{
  "num_hidden_layers": 10,
  "num_key_value_heads": 8,
  "head_dim": 64,
  "init_std_o": 0.0,
  "init_std_down": 0.0,
  "lr_mult_up": 1.43
}
MLP neurons of a small language model. Each row is named by its layer, matrix (down: output weights) and neuron, and shows model dimensions 186-313. Each number is 128 + 24 x the weight over its row's rms, rounded and kept within 0 to 255. Numbers have three digits each. A neuron's up and down rows have the sign that makes its largest values positive.
A block is one neuron, or neurons of one layer that tend to fire together. After each block is what it responds to, as a language model described it from the Wikipedia text at the highest values.

L2.down157:126091133078121064105116134152135099128104169109115167188172140117085119127129109154184104068138087135155120127140134133072117151132116137102140151139130151126131163113095110149099103132116091127113141149153166118100139125094101116130119124123103105171102143126138117139099118162085114157152103154118089082131160132098109172119097116142171190131123093180158150076153127121126192100141
Responds to: Verb-ending suffix pieces. Final word pieces that complete a split verb, often taking an object, in plot or history narration, like persu-aded, convinc-es, condem-ns.

L2.down28:163111137137161109098105117113135133117105145128171117158126108104095147130137173118097129132144116135106129156126145160155136148158154084096168127130164133129134091165091079141124141166126121095133099126105146118154098124100082043114134130145166152155142101137136159180140166139134112124118108147090150107130076162148153116092121151122139116149144134103091137150118134136115095141118
Responds to: Year final digits. The final digit of four-digit years split as a prefix like 199 or 201, e.g. in 1793, in 2006; occasionally verb-ending pieces such as delivers, would have.

L4.down225:110110098163154122103137160103129138102137144104113145131119120144145121092114165081085146099134128106122109118174114114110132096121098117130115088136124117061181125164107159100123158141148124150163121089131170142118133106120123144093155108145122136127109155143102169103131101100110134121132109135140135119109164123128154118110130110159141132118103099182161152088141098102153142129142
L4.down594:137085097127157142097189152128080110120143173127125163135116122151168106098105115135107138129107091145151109126161145116135116117164111109126100120133087111122132092134116123111104146153090148084118097099147153105115103114111131173113125153134121060150133160112110138128131097138119107133136122133147160073150137148147142173098122112139197183124115159155126169146157119085082135133091
L4.down1041:123076126150134050149181136117115138126117152167161146159119115143130125081151121165122094153167116130113112167095124126139141151167137114120112145156110120098117116104104114148102092100141123110145123119137153108107186133147155128124126145131113130141108134139115170127115127110118148126065122150119162131092139162070099168125128140163165127104176116174137150106124126163107151092087
L4.down1289:113106107132125144139104149103118175104120161161110144098144119093116132127133115095123124135147121108140126169105105148161140124147093107125117174130154133114174114175111117109102121128152142142146125080141134132134113081124104095152108121130096151159125096113133157111057117116100086133130154133153179110131140120148145145130150118171119148122128134112082142160108108129173174135109
Responds to: Verb completion before object. Final piece of a verb, often contraction endings like 's and 've or suffix fragments, just before its object or complement, as in it's a, confront themselves, halt deforestation.

L6.down42:146140138102099137131119082128106123111124109136130100132175108123081090114142139105156082132173101122119111115120094115136146119173133112093101119136118135139128144135110155120123148139113158116117103066138151088128143167134115152086159121100152078148154131088154143086125110148087111139099133136115102159151108126140125170195111135159148127147145095135135129095148078138087135073150
L6.down72:130113143121136110143149104082149124129158126138117083188114112137122110124122144122114097123107097138117159129133125145138117140108120145114119114121147151132129110178095074110107130127095145116139094142085152117150148141108135124158131137100146121151113113123127127126136156155093132164118126133104073130141102143089083105103109072109125110126112151115134131121097085098099147096138
L6.down116:098126109163137120141151134128112158136123115156099156115135150147144111139116170120133127121182122142132098138129102086077148101112114144156119100149122123136155117148084128145120083131124140126140102109151152113151116141132134137116105141092092165120143161131142184134090155156124131092120116163101161121137132142117059146127130123112116154109108147090098178149142146133145114104094
L6.down186:127140144098107141136113104130160118129128161108121151154097109087136148122188126145110117127058140117159149150112107193118131102109095139127168057154150193102168107081110152123111114109118159117124119082136158153128130155099144139120101109095128149144149108126118113153137159127091162126128120131126128134131124137068067110110128090192146134176120104108106120131175115104128164141120
L6.down205:120122135162107117126168130101191118143127111108120120171125169141145120142141148172086114086136100146109163149167134129090169084143137131126118119129166119104164168135161143105102138130184130132123138090120148137129155139094173104110122122064092144156096162093089099114176139134128178129134155177131097121156122130100112148110113134140108111123132161112207120137115123117167116148146
L6.down350:172125147117095105100125117175152139123125146121129139140144115107113168153186107118141133156127120137131171116101091135110139109164133110142138100119153092131127141130122116106097103142102147074123123115135138128142123139104159056123121159089130140116131099163133146096097139135082116146105078176091094174097109110119110066127091135118169148133117136126117124121106115140088132141113
L6.down370:136122132128109111157071126154123097142172139129119078118114146140157141175145089126106105102142159080092139120112097115088115125151141155108112104126156115065127152147126171119085144094169085127125109140142145121178113110150183162161125100105111105148127141147149160121121138181136116146123160133154093128134131133118121096120105158140093100135172106129112098109133139109128140089120
L6.down390:124141129155126143123130130111104132130093142122162131103107134149115129125110127122098176194095129136118125138103138154086151158145129145142159132163105122111121134107152150131131095123129115101108172117092126123108140171112144083144128121128087103082148160184128163099132093088148118100097139150185134123097158098133102151086129132147176129081132108126119175155116097130159080076132
L6.down589:130154094123161164121136136126087158154119124121154145141121149083162112113100144159086164166118118157114150134117151119149148116118096126142150135145123103178134130128158139143132123103103119128119122135159101116089133131134107091144127163159099134130147117131184129104110128117172085087120129132163099109093125167197095129127121131140133098130109134165160168111160142127140126113135
L6.down597:119150131141137104134146132154085142120110105143109121141118124145115149142124173134093102136154153142105103124118097145131106102143183128158140160171120096142136118125097126183107151117111079122124103173073121117174141131119158044102113126134176152145116128140114154121141109140134158093098130140073125134117156120159123123129153141135139130131132094149092135139117108124112132132130
L6.down601:122096166109123145146154109135156082148152122098096116148164122112104124158128121133104128154124140122150130131109121141103130129160083128155120145121121140105109138109145175155100130137170163118153097100093099090144102109150161189145126102110126157123149156141121098123151129122145148102114119081098109094114139135139141148115138107172166110132146128115088138186162090163135072116132
L6.down711:140138119097103125143113096080183154076121165134103126156116084150128145167132167116153132107134109125106115143138108112168161167171095146117137116118128124101128080105115120117161090110146165126129097128134129174177171137141134128143154090097120137143154148115100102110168084151125141167139129119169134137137146153098087127087118134114138125140125168121169139125139111132123159121142
L6.down752:162118169137121130078138148170157133119157117124139108147104100148144144118133124138107106089144118113119117136152123089106142148154137130111131091087153113128137128133118168090169124121142101109147150143156144176115147163101137096124115147129161149158080086121136159079177125100104126127151138138061112079138115156080114141158072191115157122111150147118139140084145101117080146129153
L6.down803:142141139088138188155124174133129131113119140087130137091137139108134141143060116135130139135085164159147134125128161119143134094146101111084143128127138102132116127138141148134120138152109169114151172141105161157137109167116171178111155158178143167137133118103151162111146134139152147111131122137132123158135115140155150111110176130111095100109102124139121142093146184075126098164151
L6.down944:157146174135104149125082143114164149139155160099075134156102110153140115141120108120164084149098140103137160124135106136145122158126141172110127095088107192159114086137152116127151153133121118121151152132100179155162093095120128149186151122087109085157108109098118134154160124108089098163116134120124150138130156131101113078097110120138104123104128122093123092123115116152121114157123
L6.down1057:165139133109077143113140113133127143141116137111092083181131112120114117120158132132101125128098105120136133129132151149151192105156068127108156116085123156103101097130155100122134080120119145111126144102183152131116098144133135122116129156074134115138119121144130164085139116164137086178139128153110070105113104133111147126133150107107095119154151126073155136149125137133131152136121
Responds to: Clause-linking conjunctions. Conjunctions and punctuation that begin a new clause after a long clause, mostly following a comma, such as and, but, as, yet, semicolons.

L4.down574:139139101127147106120150116145151197121111150138148094101132172142162099148129137137097139125106100146143123127127132121174111105188130155109116120149130122131112132129139106082156122138153141132103135113150137132116115173110162175113123134123141125142115149162172133146125108121053134134121096152124142178106089125148141103119100140100142114098156135146133098125133117105115171107120
L4.down687:149106077132130077072122104170137128125152101122137114091137170085155165134128127134112133154146109168137099131120124098136108168119124151115150149137111115113126147144112075105098130133154127148148128075160113129121123120145139107136131107088124155152144131149103145140115120118104171190073083144099116136105133088152134102140109151091138097131151141115117125106089141132139139110127
L4.down717:133113119110132149114139099136151128119124111177111134194131120118156122136147121122145123130107084119119123102096105118152147104079133122092122129179136120120120133119113095078129129113138102097131113109144153146138148094119149095133108102129136127107124110165110112118115144100125149158101159150146105150123135094128154096138108095160115105158166146109130107139151096152146139087129
L4.down1088:107121159127139109135134070135128125139180129137127118132130157098156156107149133120094089139104125108113133142101141097130128172137159169120142122087106124177099094127102140129088165138157074129151128113124155066124135142135147103107139126079153115114116108131117143164125145125146120134139118121118131118153193131106121117144136100113132124168183142165166125135130127121140120114106
Responds to: Clause-linking conjunction after comma. Conjunctions opening a new clause right after a comma in narrative or descriptive prose, mostly while, and, with, though, but, so.

L2.down525:134167124144117148110140163120118135130205122133126162158115138160137154174143137091131116153128138140176101118136140118136151132113119117126110132112171094169124165143107128136150118166134148102107136133128123098131100097136107096054107123126121130122102123183099109130107111120132137113138120187104133155166128139136132123117169135157113140097137117110159088140126111130117119137116
Responds to: Mixed date and word-fragment tokens. Commas after an opening year (In 1986,), "aged" before a death age, breaks before ==headers==, date parts, and mid-word fragments (ap, l).

L6.down36:126138165151125078138117145133121080120112131114114103128069139136171117116087123150131133134136119111161120150122133100157096089155157134144119134106157132087125148112110134123097138123146132134117150135135137102118109150114094050089136102092120119183094139137104124136143171162120149135116140096088076123106161107072116090113129109167110122141159110101144108107119139072123111131120
L6.down79:122164162152096190132099059106149143107135142165091137081121147123119133151112161127112126079113160132104151147138123151119128132127149148151082156139106158113130152070093143111113159116085160114124128094127116124132152154161134079129110167117120151138142176118118140085120126118107143116132089141173136133127129105115141068107109121125122155138154136096137100140141100125131106134126
L6.down119:110120121148119158125157143092131128110157151158178160109141148136146116133148129132136132163139124093075121104163111122116162106136128100153137108058106122176107098174102112091124130096097105159110141126125118092169140157132173187104146082105135149122140125144093164132159094080128172101099123108068117152122162154138095119129117150149136149150117166164137112161156103097165144119146
L6.down225:145132123108137146074157156097107108119189141143140145133103123118111116093090163145141136142115163144151117146096104093169120117139087087117132129139083152115109129118137107132171109107183131097138104123122105131105153088134141086141161179141128124129124159142117104105087152158144156090099145110110151091110148099127104116099109136140126144140160127128111144130154135084084134090116
L6.down338:137135108112113115136159119119155137138164142095094139128137145122153144122115145119146123115129136113119124129178145129134152118159115075132128123123148134104127130103160124105122086156152105145117121138126123160161119108123143125107120112141096132122138167151131125124153124133115165097148181151093114109103112119132109095125182113145135094178165123098162085086089115107122114145138
L6.down373:119159172108142138128138173105104100116139130106121109124116124112150125148101107125140147129126130086115168158150154095119095097108179163155062122144163143077131152174153128138135111092152137134091108124164150104109127120111097092129152099176129119125134138125103124093129162153143097110171137114189108097121112083152154099111104086080143115110126067150119136094172117127166165126158
L6.down397:143094105140104102121180122123173105065140148114169164153129109116151140090153143094107119125115146123144075140134103116082147147116136097123128134129104072105109163124146135095105104097147126169131095156094122143078124102171132092094121185136122143084120128105109115139142138149161125126143083096149150151110119121136153148131123122138139119136119152092065164118133075128138130147132
L6.down488:134113166119122103118139108114139121139102109147151106126123126119164155106106146098136163150122144157138116103122128161120096082126147129153156115130078150133134137092171127135177100170091117121153108116120115117131123159096105133165146124085119140112138126130130148127128110135117137084107105186140096122123119110123141220140135148120130084140141156135087154124096156138127052127147
L6.down620:112090121116126109081107152162142147128111101142130104149116167123137091116147115113115099110149144157145153144160127149134126119122139110118150077132131130127140130096150102116131108142165119123133142123145112152118151107125146174130151130156143126107074109099142158111126117131101171144116133098126096139114131148126096121141111093138147162116101135132175132121127147101102153145150
L6.down669:114138103104105152148124111114177127114142102129118131118128153102115105161170168102127117109058141128094146141128143101131120091134120174158137160115189119140139128149093124132111074091123098084156139136140112144102137117137163077123124105121136167099151137124123153110119115142148084111144113164141151114154147109097154064125080103151087167105162164110102136149128078113124131152172
L6.down797:123118150144098123101124156088146140084143154188138086122144137178128107125186101145137112151123152141154093114114124122125123174168096139102098134095147129067107104108125112119147118153134104114107103137130125143175117114141160156122134074149081177165134105103112146142159150119170088140148141101155101184148156095141142164146156154115109112159142142104116124179143155139114161132111
L6.down837:130110149127108089125152152123089151123145111159136179128102170123101152158107098133090145193125108137166133167122150111097109127152102125140150127119098129122125128111145108127170123117138121124104147091119135126176116111156145110153095149149150131141143087102135149136127117137141154124128128129110108129135137171159133139083175140136103116094158144144112141172092094108136144122112
L6.down953:107136131185133153126152152127072185125094087118126109175122162145109128119143098144125110144125148114077143135135165114158148172104199111138138109130162117137155116141172161130146122151147144120144121154098143107144095141155143104146142134147111150124113112124188107120121143127116139150143153137083146162161128135114136112148115145109153133105127124152168134137123103111147136111130
L6.down1091:181122128126106080089159141112112099107122134150141122126092131122114150135123129109111115143121129182125150145094130155131107123117153119092096108112128115102128115157128131139115152176111152073104096105156099128115097114142126075116085144170150149167151125160114160146211119107129113119135134111135106104157168141147110133140149129126075082131132151110147095098147094099143107105134
L6.down1288:124114122172134111138120116131145138112087135132140066128108136172094088146120109172084130148097167141132177115113156130068097144116086104092153168147148119089124139120091130127128131134126139091152099120116157135136102145146119093124114107146114114145099091120139168132130125145106140113152171144134121119099196138148136149162083127133159133121106120138137112120098101097113151131155
L6.down1323:149117103144121136137139100141097158121120103147142126121154142117122081170135125128124189164123124114121089145109134102145175155130103113118122117100121126122105140140144135165116098122135138135126136116146138160143147127140117143121153119121101133117158192120118130115123131110141120091134164116121137085137119129125102143072150146061064115140115127090151140113117135162108167158160
Responds to: Year final digits. The last digit of a four-digit year, as in 202|4 or 198|9, mostly in dates opening a new paragraph; more weakly, "also", "then", "has" after a subject.

L6.down17:131103119148117154150118114129118152098197123093133097109105106094090120134143157129116142142135147164091120151129122137127114116136117132153119123116158114131148149159100091128132148122130158159175092161092117140109160125124119091145113135103105126112126140133182113125118104164066126140137126126089153089116160111165170130110178139167146146104139106148138171146128149133143122128131
L6.down67:134168089137092142149136140107134136119081101104127154151151128149121100089097140117173126093095098163117099132118178134148097133114161126128108139101111120171111144117079086121177130151131094062151119140109095144092113147122115032144123120193132154107122115132125165137118176127155116090148153102137168099160111139137150185108166119098121144156133140136140131101085114122134121151130
L6.down68:123118128106129102131106146115116152146122148174098071064136112124156124090082139127128136097126108135108147110102120125083134103133111152151106161126168176124166142131115144153141124136134100119140146157149164136159136136139111172100137141095141139143104068152167139124162129122182120091101146148113137147126155090168153138121126145161063133160115153107078123127123099087104094090133
L6.down188:161154113140104122098159142123176111145157123111121133127163105106137146173140125166129086126123113123119117179120136098180144149171124157133158121133138132093193179109097137145098130106145121131123108107118139149138146141143138010111143119111120120139154115146108124126125116106120144175105121137096141158155142111096121088155084120134107095150151133139170124112104127095107136109179
L6.down208:135129094139146116145097096118167111128124143119106152168121113126106105140132135119090086119115093146108129139127141134136080160115115155109138150148133142076143110140130085136095119122169130139110119102127173113104136125122126152083107158158099073135057132099139139121145134155111112108124166140105110122144175081152149112157154097130107145110139136123118146083116097091158135108071
L6.down250:128151131159147145106165163123138084136082124126152137103142104141155187135104129110149141089153096124122149147142149066125150149139160134104155164077144132135105128149103144136102138132131133124107130139113147110093124114123118075112125134112144100130093114173129183135145097161131127162144119119136126140131151101144165112137101141118147136145184099147157086147148128140138114126132
L6.down329:130115113133139120074167088147178162094098132136145112139105106130102121114144116112173131085124162162094124149178115104119147151122126131128129147147181129179178109156115128106104163108110152145133116138137084152104139119119144091118130122110131165112068102117091096140126060099158127124131157136078155126182162171128154125127146112124115150146150159162157151146119137124132167119136
L6.down336:124162124122109073109146143138144135074091153132118114118125124138104089109142110093112104132133150082141206114130127129103130104133127148133122119117117118075119148126127101140107131109168160115126097049152156149124135135101096030139105152091143135115125124125136120147131127108117125118105150134147147151120134147091129129141120154126124153138155119161101138123116094127129137140129
L6.down550:130138139133138137096126116159155129169095156114102110134150105110143147177135122123138110136154146128086158136100118125086148129151108142152196125131149147130131140129116151160097120102131152098117170157150138123146165144151140135114099145100142108096102101159165139138114126138117161161131131130108145097148165126098091105169097180112146147156142112153185089154146162159122098131144
L6.down574:105127168133159142099127159119116104111117109167129127103130153096148142132101135094152180109112168155160107118086130165145143079109187099124110129098102098175107125136122106127175112173098111152166125144078147138104119127134140124167116133130110136100125145113171128137098141128150126120149112099178122156112130131180169152098152165132108132143118152100144135129141153101125087160115
L6.down613:114133141135099130099167141146141104160139124131135170173124130143123157148152124139153076103138138125122142137121107139139138120129137157156150097135154130110142127072079105097106113113138108117103080129137102123115119114138133007113122114105163124092121125157107130133143119144108119140132090115091157131137120118114117087142091130143133126158135106158173113140168123141091132138149
L6.down693:162144141125145129164122111151127142142111157139129095084093111135124174126102142132146111173150094135136156099099095118144138109140114125136161136130121143139164137105149137131135136093136126128125095109162093099151126152106129077145139142091117149117166110134136174130100133151135091143091116140060098150123113136108113072120165101126122104129195123146099144168104112132090107145142
L6.down694:168132121124132092079089145110143120105129144091117139153120122144083104125126151135106144144094113140138163147133102183148109138129174107094096132130144125150107143111140130144104139106156114156134133132105154127128134168159119086136084104149129076136119113108134106122122133133126124132118115121119126152161104087109123124098088100128112157117083081114114102108122115088112133137139
L6.down698:128134146123142140149097060084148103082112124136141127093129113091157114124120188084133127122125125135161122124160088097188133102095176141123140173103126163108112134126156131141126143140149148154152097104117165104114141118133129121110121136144142134150148200128146094123088107166101122135082109128120102140146140114105158145143141126130100121086135148151125159147150102139134144150138
L6.down777:142118113121130153133109125165130105139131082138120113137140097102156137093090147118108143130116099110116164126094159162109104128144131123156161139102116184184136146107131128131121109102109141063087131135117124158113141101121112114155108138177134125085108101120143161133141151142085139111154121076136138087124082137102113110128113131099113122162158111126170103161101121108114138111136
L6.down1338:115158139126137155118178160114172100142140145130101134139125123113144128112126140136148087138141156145111162173130109125133150139143124133155151113139154160086162168108119123137077131106139137110123117127133127150116139125124140000118112150108114124131126120136122149152116122114144122120113088116092132123125157119118128099151093118118124145167122150175142121130150132129107176103165
Responds to: Pre-main-clause connector. Commas ending introductory phrases (usually dates like "On 31 August 2012,"), "and" joining a compound subject ("Shukla and"), also score hyphens ("4-1") and main verbs.

L6.down40:113126117139113182160131122143113115098152140136095102129158138125145146129149137085083167090152129104154095144121121135093109132124124139093126114134128122074101129165113127110126141143149165152119111114142173142131149105139135173130138079165116114115094115162134139080155112104064124094149140103186165161091132098136141101089148148133138110130108108111149140095126145156144161170142
L6.down73:111148119136123108151157125114115100133153161129151102122152136100079164114165177101129162106136111141172145119110134122147102100098126125132113156113139145149144142118084100150159123137115193127151152148107131152118094095133154005142093112125160150147151092137159150105153100135145155131128116114144157148140127130153160167151153147135109135168153119144084130102148147146098073144132
L6.down139:139107164100133132148178121114129104154136137117139139114082094122141122119108119127186120112162080150087126158101125128184082116145105154165132131102138139153135115154115159108143105144110123131126077114110118145131140185107139075117144112091159115116129139124134167143126142137152120111125123128143130112139162143133101133114090122112123154124189127136123162180117087119147147157172
L6.down214:123117102118082140119171096107125136144178168117104109126143107135081108121139128140141121183104169072136086165108178139107137145165175099111165198135116134122129131119081109137117116146115129128124121081099189112104120132119134112086117136137127125148151140101110106116154129122138139120139138134135130150156124104092165135133102112127108118116140150090136139128067128139082154104118
L6.down413:082146100113172134094112135128121131118157099117137145082146147107129110109140125093115125134124167132135096106206151138129128120106132108145094115120105121135109129115101100132156061142122132115146138112105120126133110095175155033157127121152093124131129104108148159113098138090111137165098087127126150149155118095192133128140143154127118105114148127146113110140115126128101128138112
L6.down536:143119100126102117135125174159119124137074127077117126132112132101154103082113144128117112105158088141099107151164142124094108122108148113130118157161171144079141119136125172141137150144138125104104147130145110105124108088149176132115154114176182095161062157193140143139178103120160126092103145079176139107174146127139157104158098154124141122146101145134138119114111137108111112077153
L6.down593:153091084158147121115103123129159093110155169119108147122116142166143139112106082081169124115074118083095149137108114163117096139073134091137095144143167132120103114142091092103103130114102092109147113117128082139115109115186156141144123156189142135111138135163163096134107134127125143104144119147112155120122133136143137094152116093144141152133141153101110106143123126131102171121105
L6.down605:131162133130095098119120104154145089142112153127145111107127126146152116145142132155115134168093145120101140148117148133110154140165123117145138105092087135157113159146112126103150122112107153112126118115089079130138103142107085111126114149078122182175124120111132126117112130169122109152140120131106086131166121099132117139129167142133090105166163138116052138201075148124120128135150
L6.down729:118117118104108161165111143149115122072132096114106151122141147138140110106083129114107107117096142104076134131100085142119091152131088107139119087118103153119111158093142165133122117105143087149128135061134090162113130124130128108113103094101094112129122152091140159120117120103103121097156132155156131140079132126132168191130146080156136163127106151095160135080128156105142129100141
L6.down784:165107105143130142093116139145072144193118118079093102111136173155111091103122135135099126102129112139110134140138135127106160131142115080176140121126125129174137163129113153162126130122140142136134119126088136111103099081117132055125153122160133112125119157148096130142084132149144146118125100141118101118105135145141129174158142110136149119144110091165060126142117161153121134141128
L6.down895:127131135118147179102143111098153134127104155112124087166135068117141121136113127170121115109155155134133131134124119176165121111159147108130130142124160140151159098112108086090120133114161079107120102151104128157118095180125140129096119139121147153114109082111119146156122099114143138135086098157084115148117140169105119047137109146085146105087136149103159146107094128104107072119127
L6.down915:117105167109125133179146145098076120134130140080134147124139145153082157142097153129134179115114116115122169130148161116109115132146133135086127101137121117147079146106098163151138172148117145155112132099112168119147101100119131110096112150114140123148136075147115137152167104101094128179143164125132125130161117104089118135116122117132083116129165102119139116104092096148089145162117
L6.down936:127178145146149138161107121122118156143105155086093086114101106120115128150115137160123177137125147155122140184150138123149155119104137121110121170148120119178140116138149136151148161131104131100129175121107111127136160097137122108144187130159161091124115132152187100140112120134132104128102115118169128168129156173104155143161139132132129127068132098118129135151163097126140102160136
L6.down1025:135091161164182118140181173123102113129103128116129124117134168130127150138152124116149121172148148139133127143186121152112119109098162143151115106128130065085156099165074153134115120130132162108112115151112164117114073101117136019138130167122126144136124127133135143105118138122159097146171128088081116118104122127113106121120134100124154123102154120151144146101092120150138164146124
L6.down1122:104147125160115115120125132134101090081169101155119087097146106121072133138106166130091123156174120138113126155128138123132186169131092154139134127140096133135137184124113120129126112120102128108105114119146147130118155110138126072120098157142115110131179183151085122106084110134132131171097100071151114144139145121176128129104083138111136112122204110156107150102121108131133144134137
L6.down1264:117093133099127127131080125136124112113142088145132150113119113142108129164125098126127096127110154120175144132131107088135132144112130132152060133122121114081144124127111104106139145137166136131165116137145101121124104109145139143121136107134116134114172127137065119129094086130158136156142113126141164159148168174136161105144137103170126135135118113114109113134132127156168158171157
Responds to: Verb after subject. Fires on a finite verb or auxiliary right after its subject, often its final piece, mostly in plot summaries, e.g. saves, sends, has.

L2.down168:153118129125117155095155129120145178141103085123162105126117107079124118130140127113131141137165097132128126129118143168135145142136138136104153110134148118087157159111110115106152085178122127145104121106145127140112122112117167016126141108122142162106109091107098124136135119138144149150119103175122121140123153110153113083154140154121112091131136121142126159132092123141148141140117
Responds to: Clause-introducing words. Words that open a new clause or complement, such as but, that, who, why, because, when, and verbs like realizes, feels, believes before clauses.

L4.down415:143129114122161122146159135093110144134132099069127166142148187129087137126106139112122136083178127154103139105126114156127101106126110140115164112124133148131145159130152105136126114138121094146140107082124111132128148160142142071124109136142125102149137097150139120174126114122123148132113113119148107085121122112149154094132110121143122151111127121148159166150155083128102198118092
L4.down630:165134115131158170136142113109117156109135132133104142125160096114113130146154096115124130139116122169165127117096140117150144147148117139159142119130072164112131125110149094165161108123118151101114132114080155098150135145106122134089087125107108108116135132095124194116108147143147078117146143165141098138119113117133151129149123121147167100135131133108138116162156135189076124114121
L4.down744:143120163088082078152175115161126154155131147105138149132146114130150140096109105099150134141111123083109115136131129115144186106180124140093176144103130134111096119106146152140169111124162142140104101083119063102144117083115121119137149190125127145138185115108150126134095101122093139133113081128125085138152103125132093084118120157116107114135127141102167137170165134149134141154124
L4.down1085:147089124095120112121126150144155138160153145163117150145075144141136094081125106061121112155112105158114134109117138119147166105103144121116135166115108113101104113128140141121112153105142139099137123058132141137147109091075091104099106123137099144136101052131125114133117162130145158087135144133071128150109102127084074129174137157120105155162187169125141127138111120123147157118127
Responds to: Ends of framing phrases. Last token of an introductory time or relation phrase before the main clause: "at this time", "In 2003", "after which", "despite this".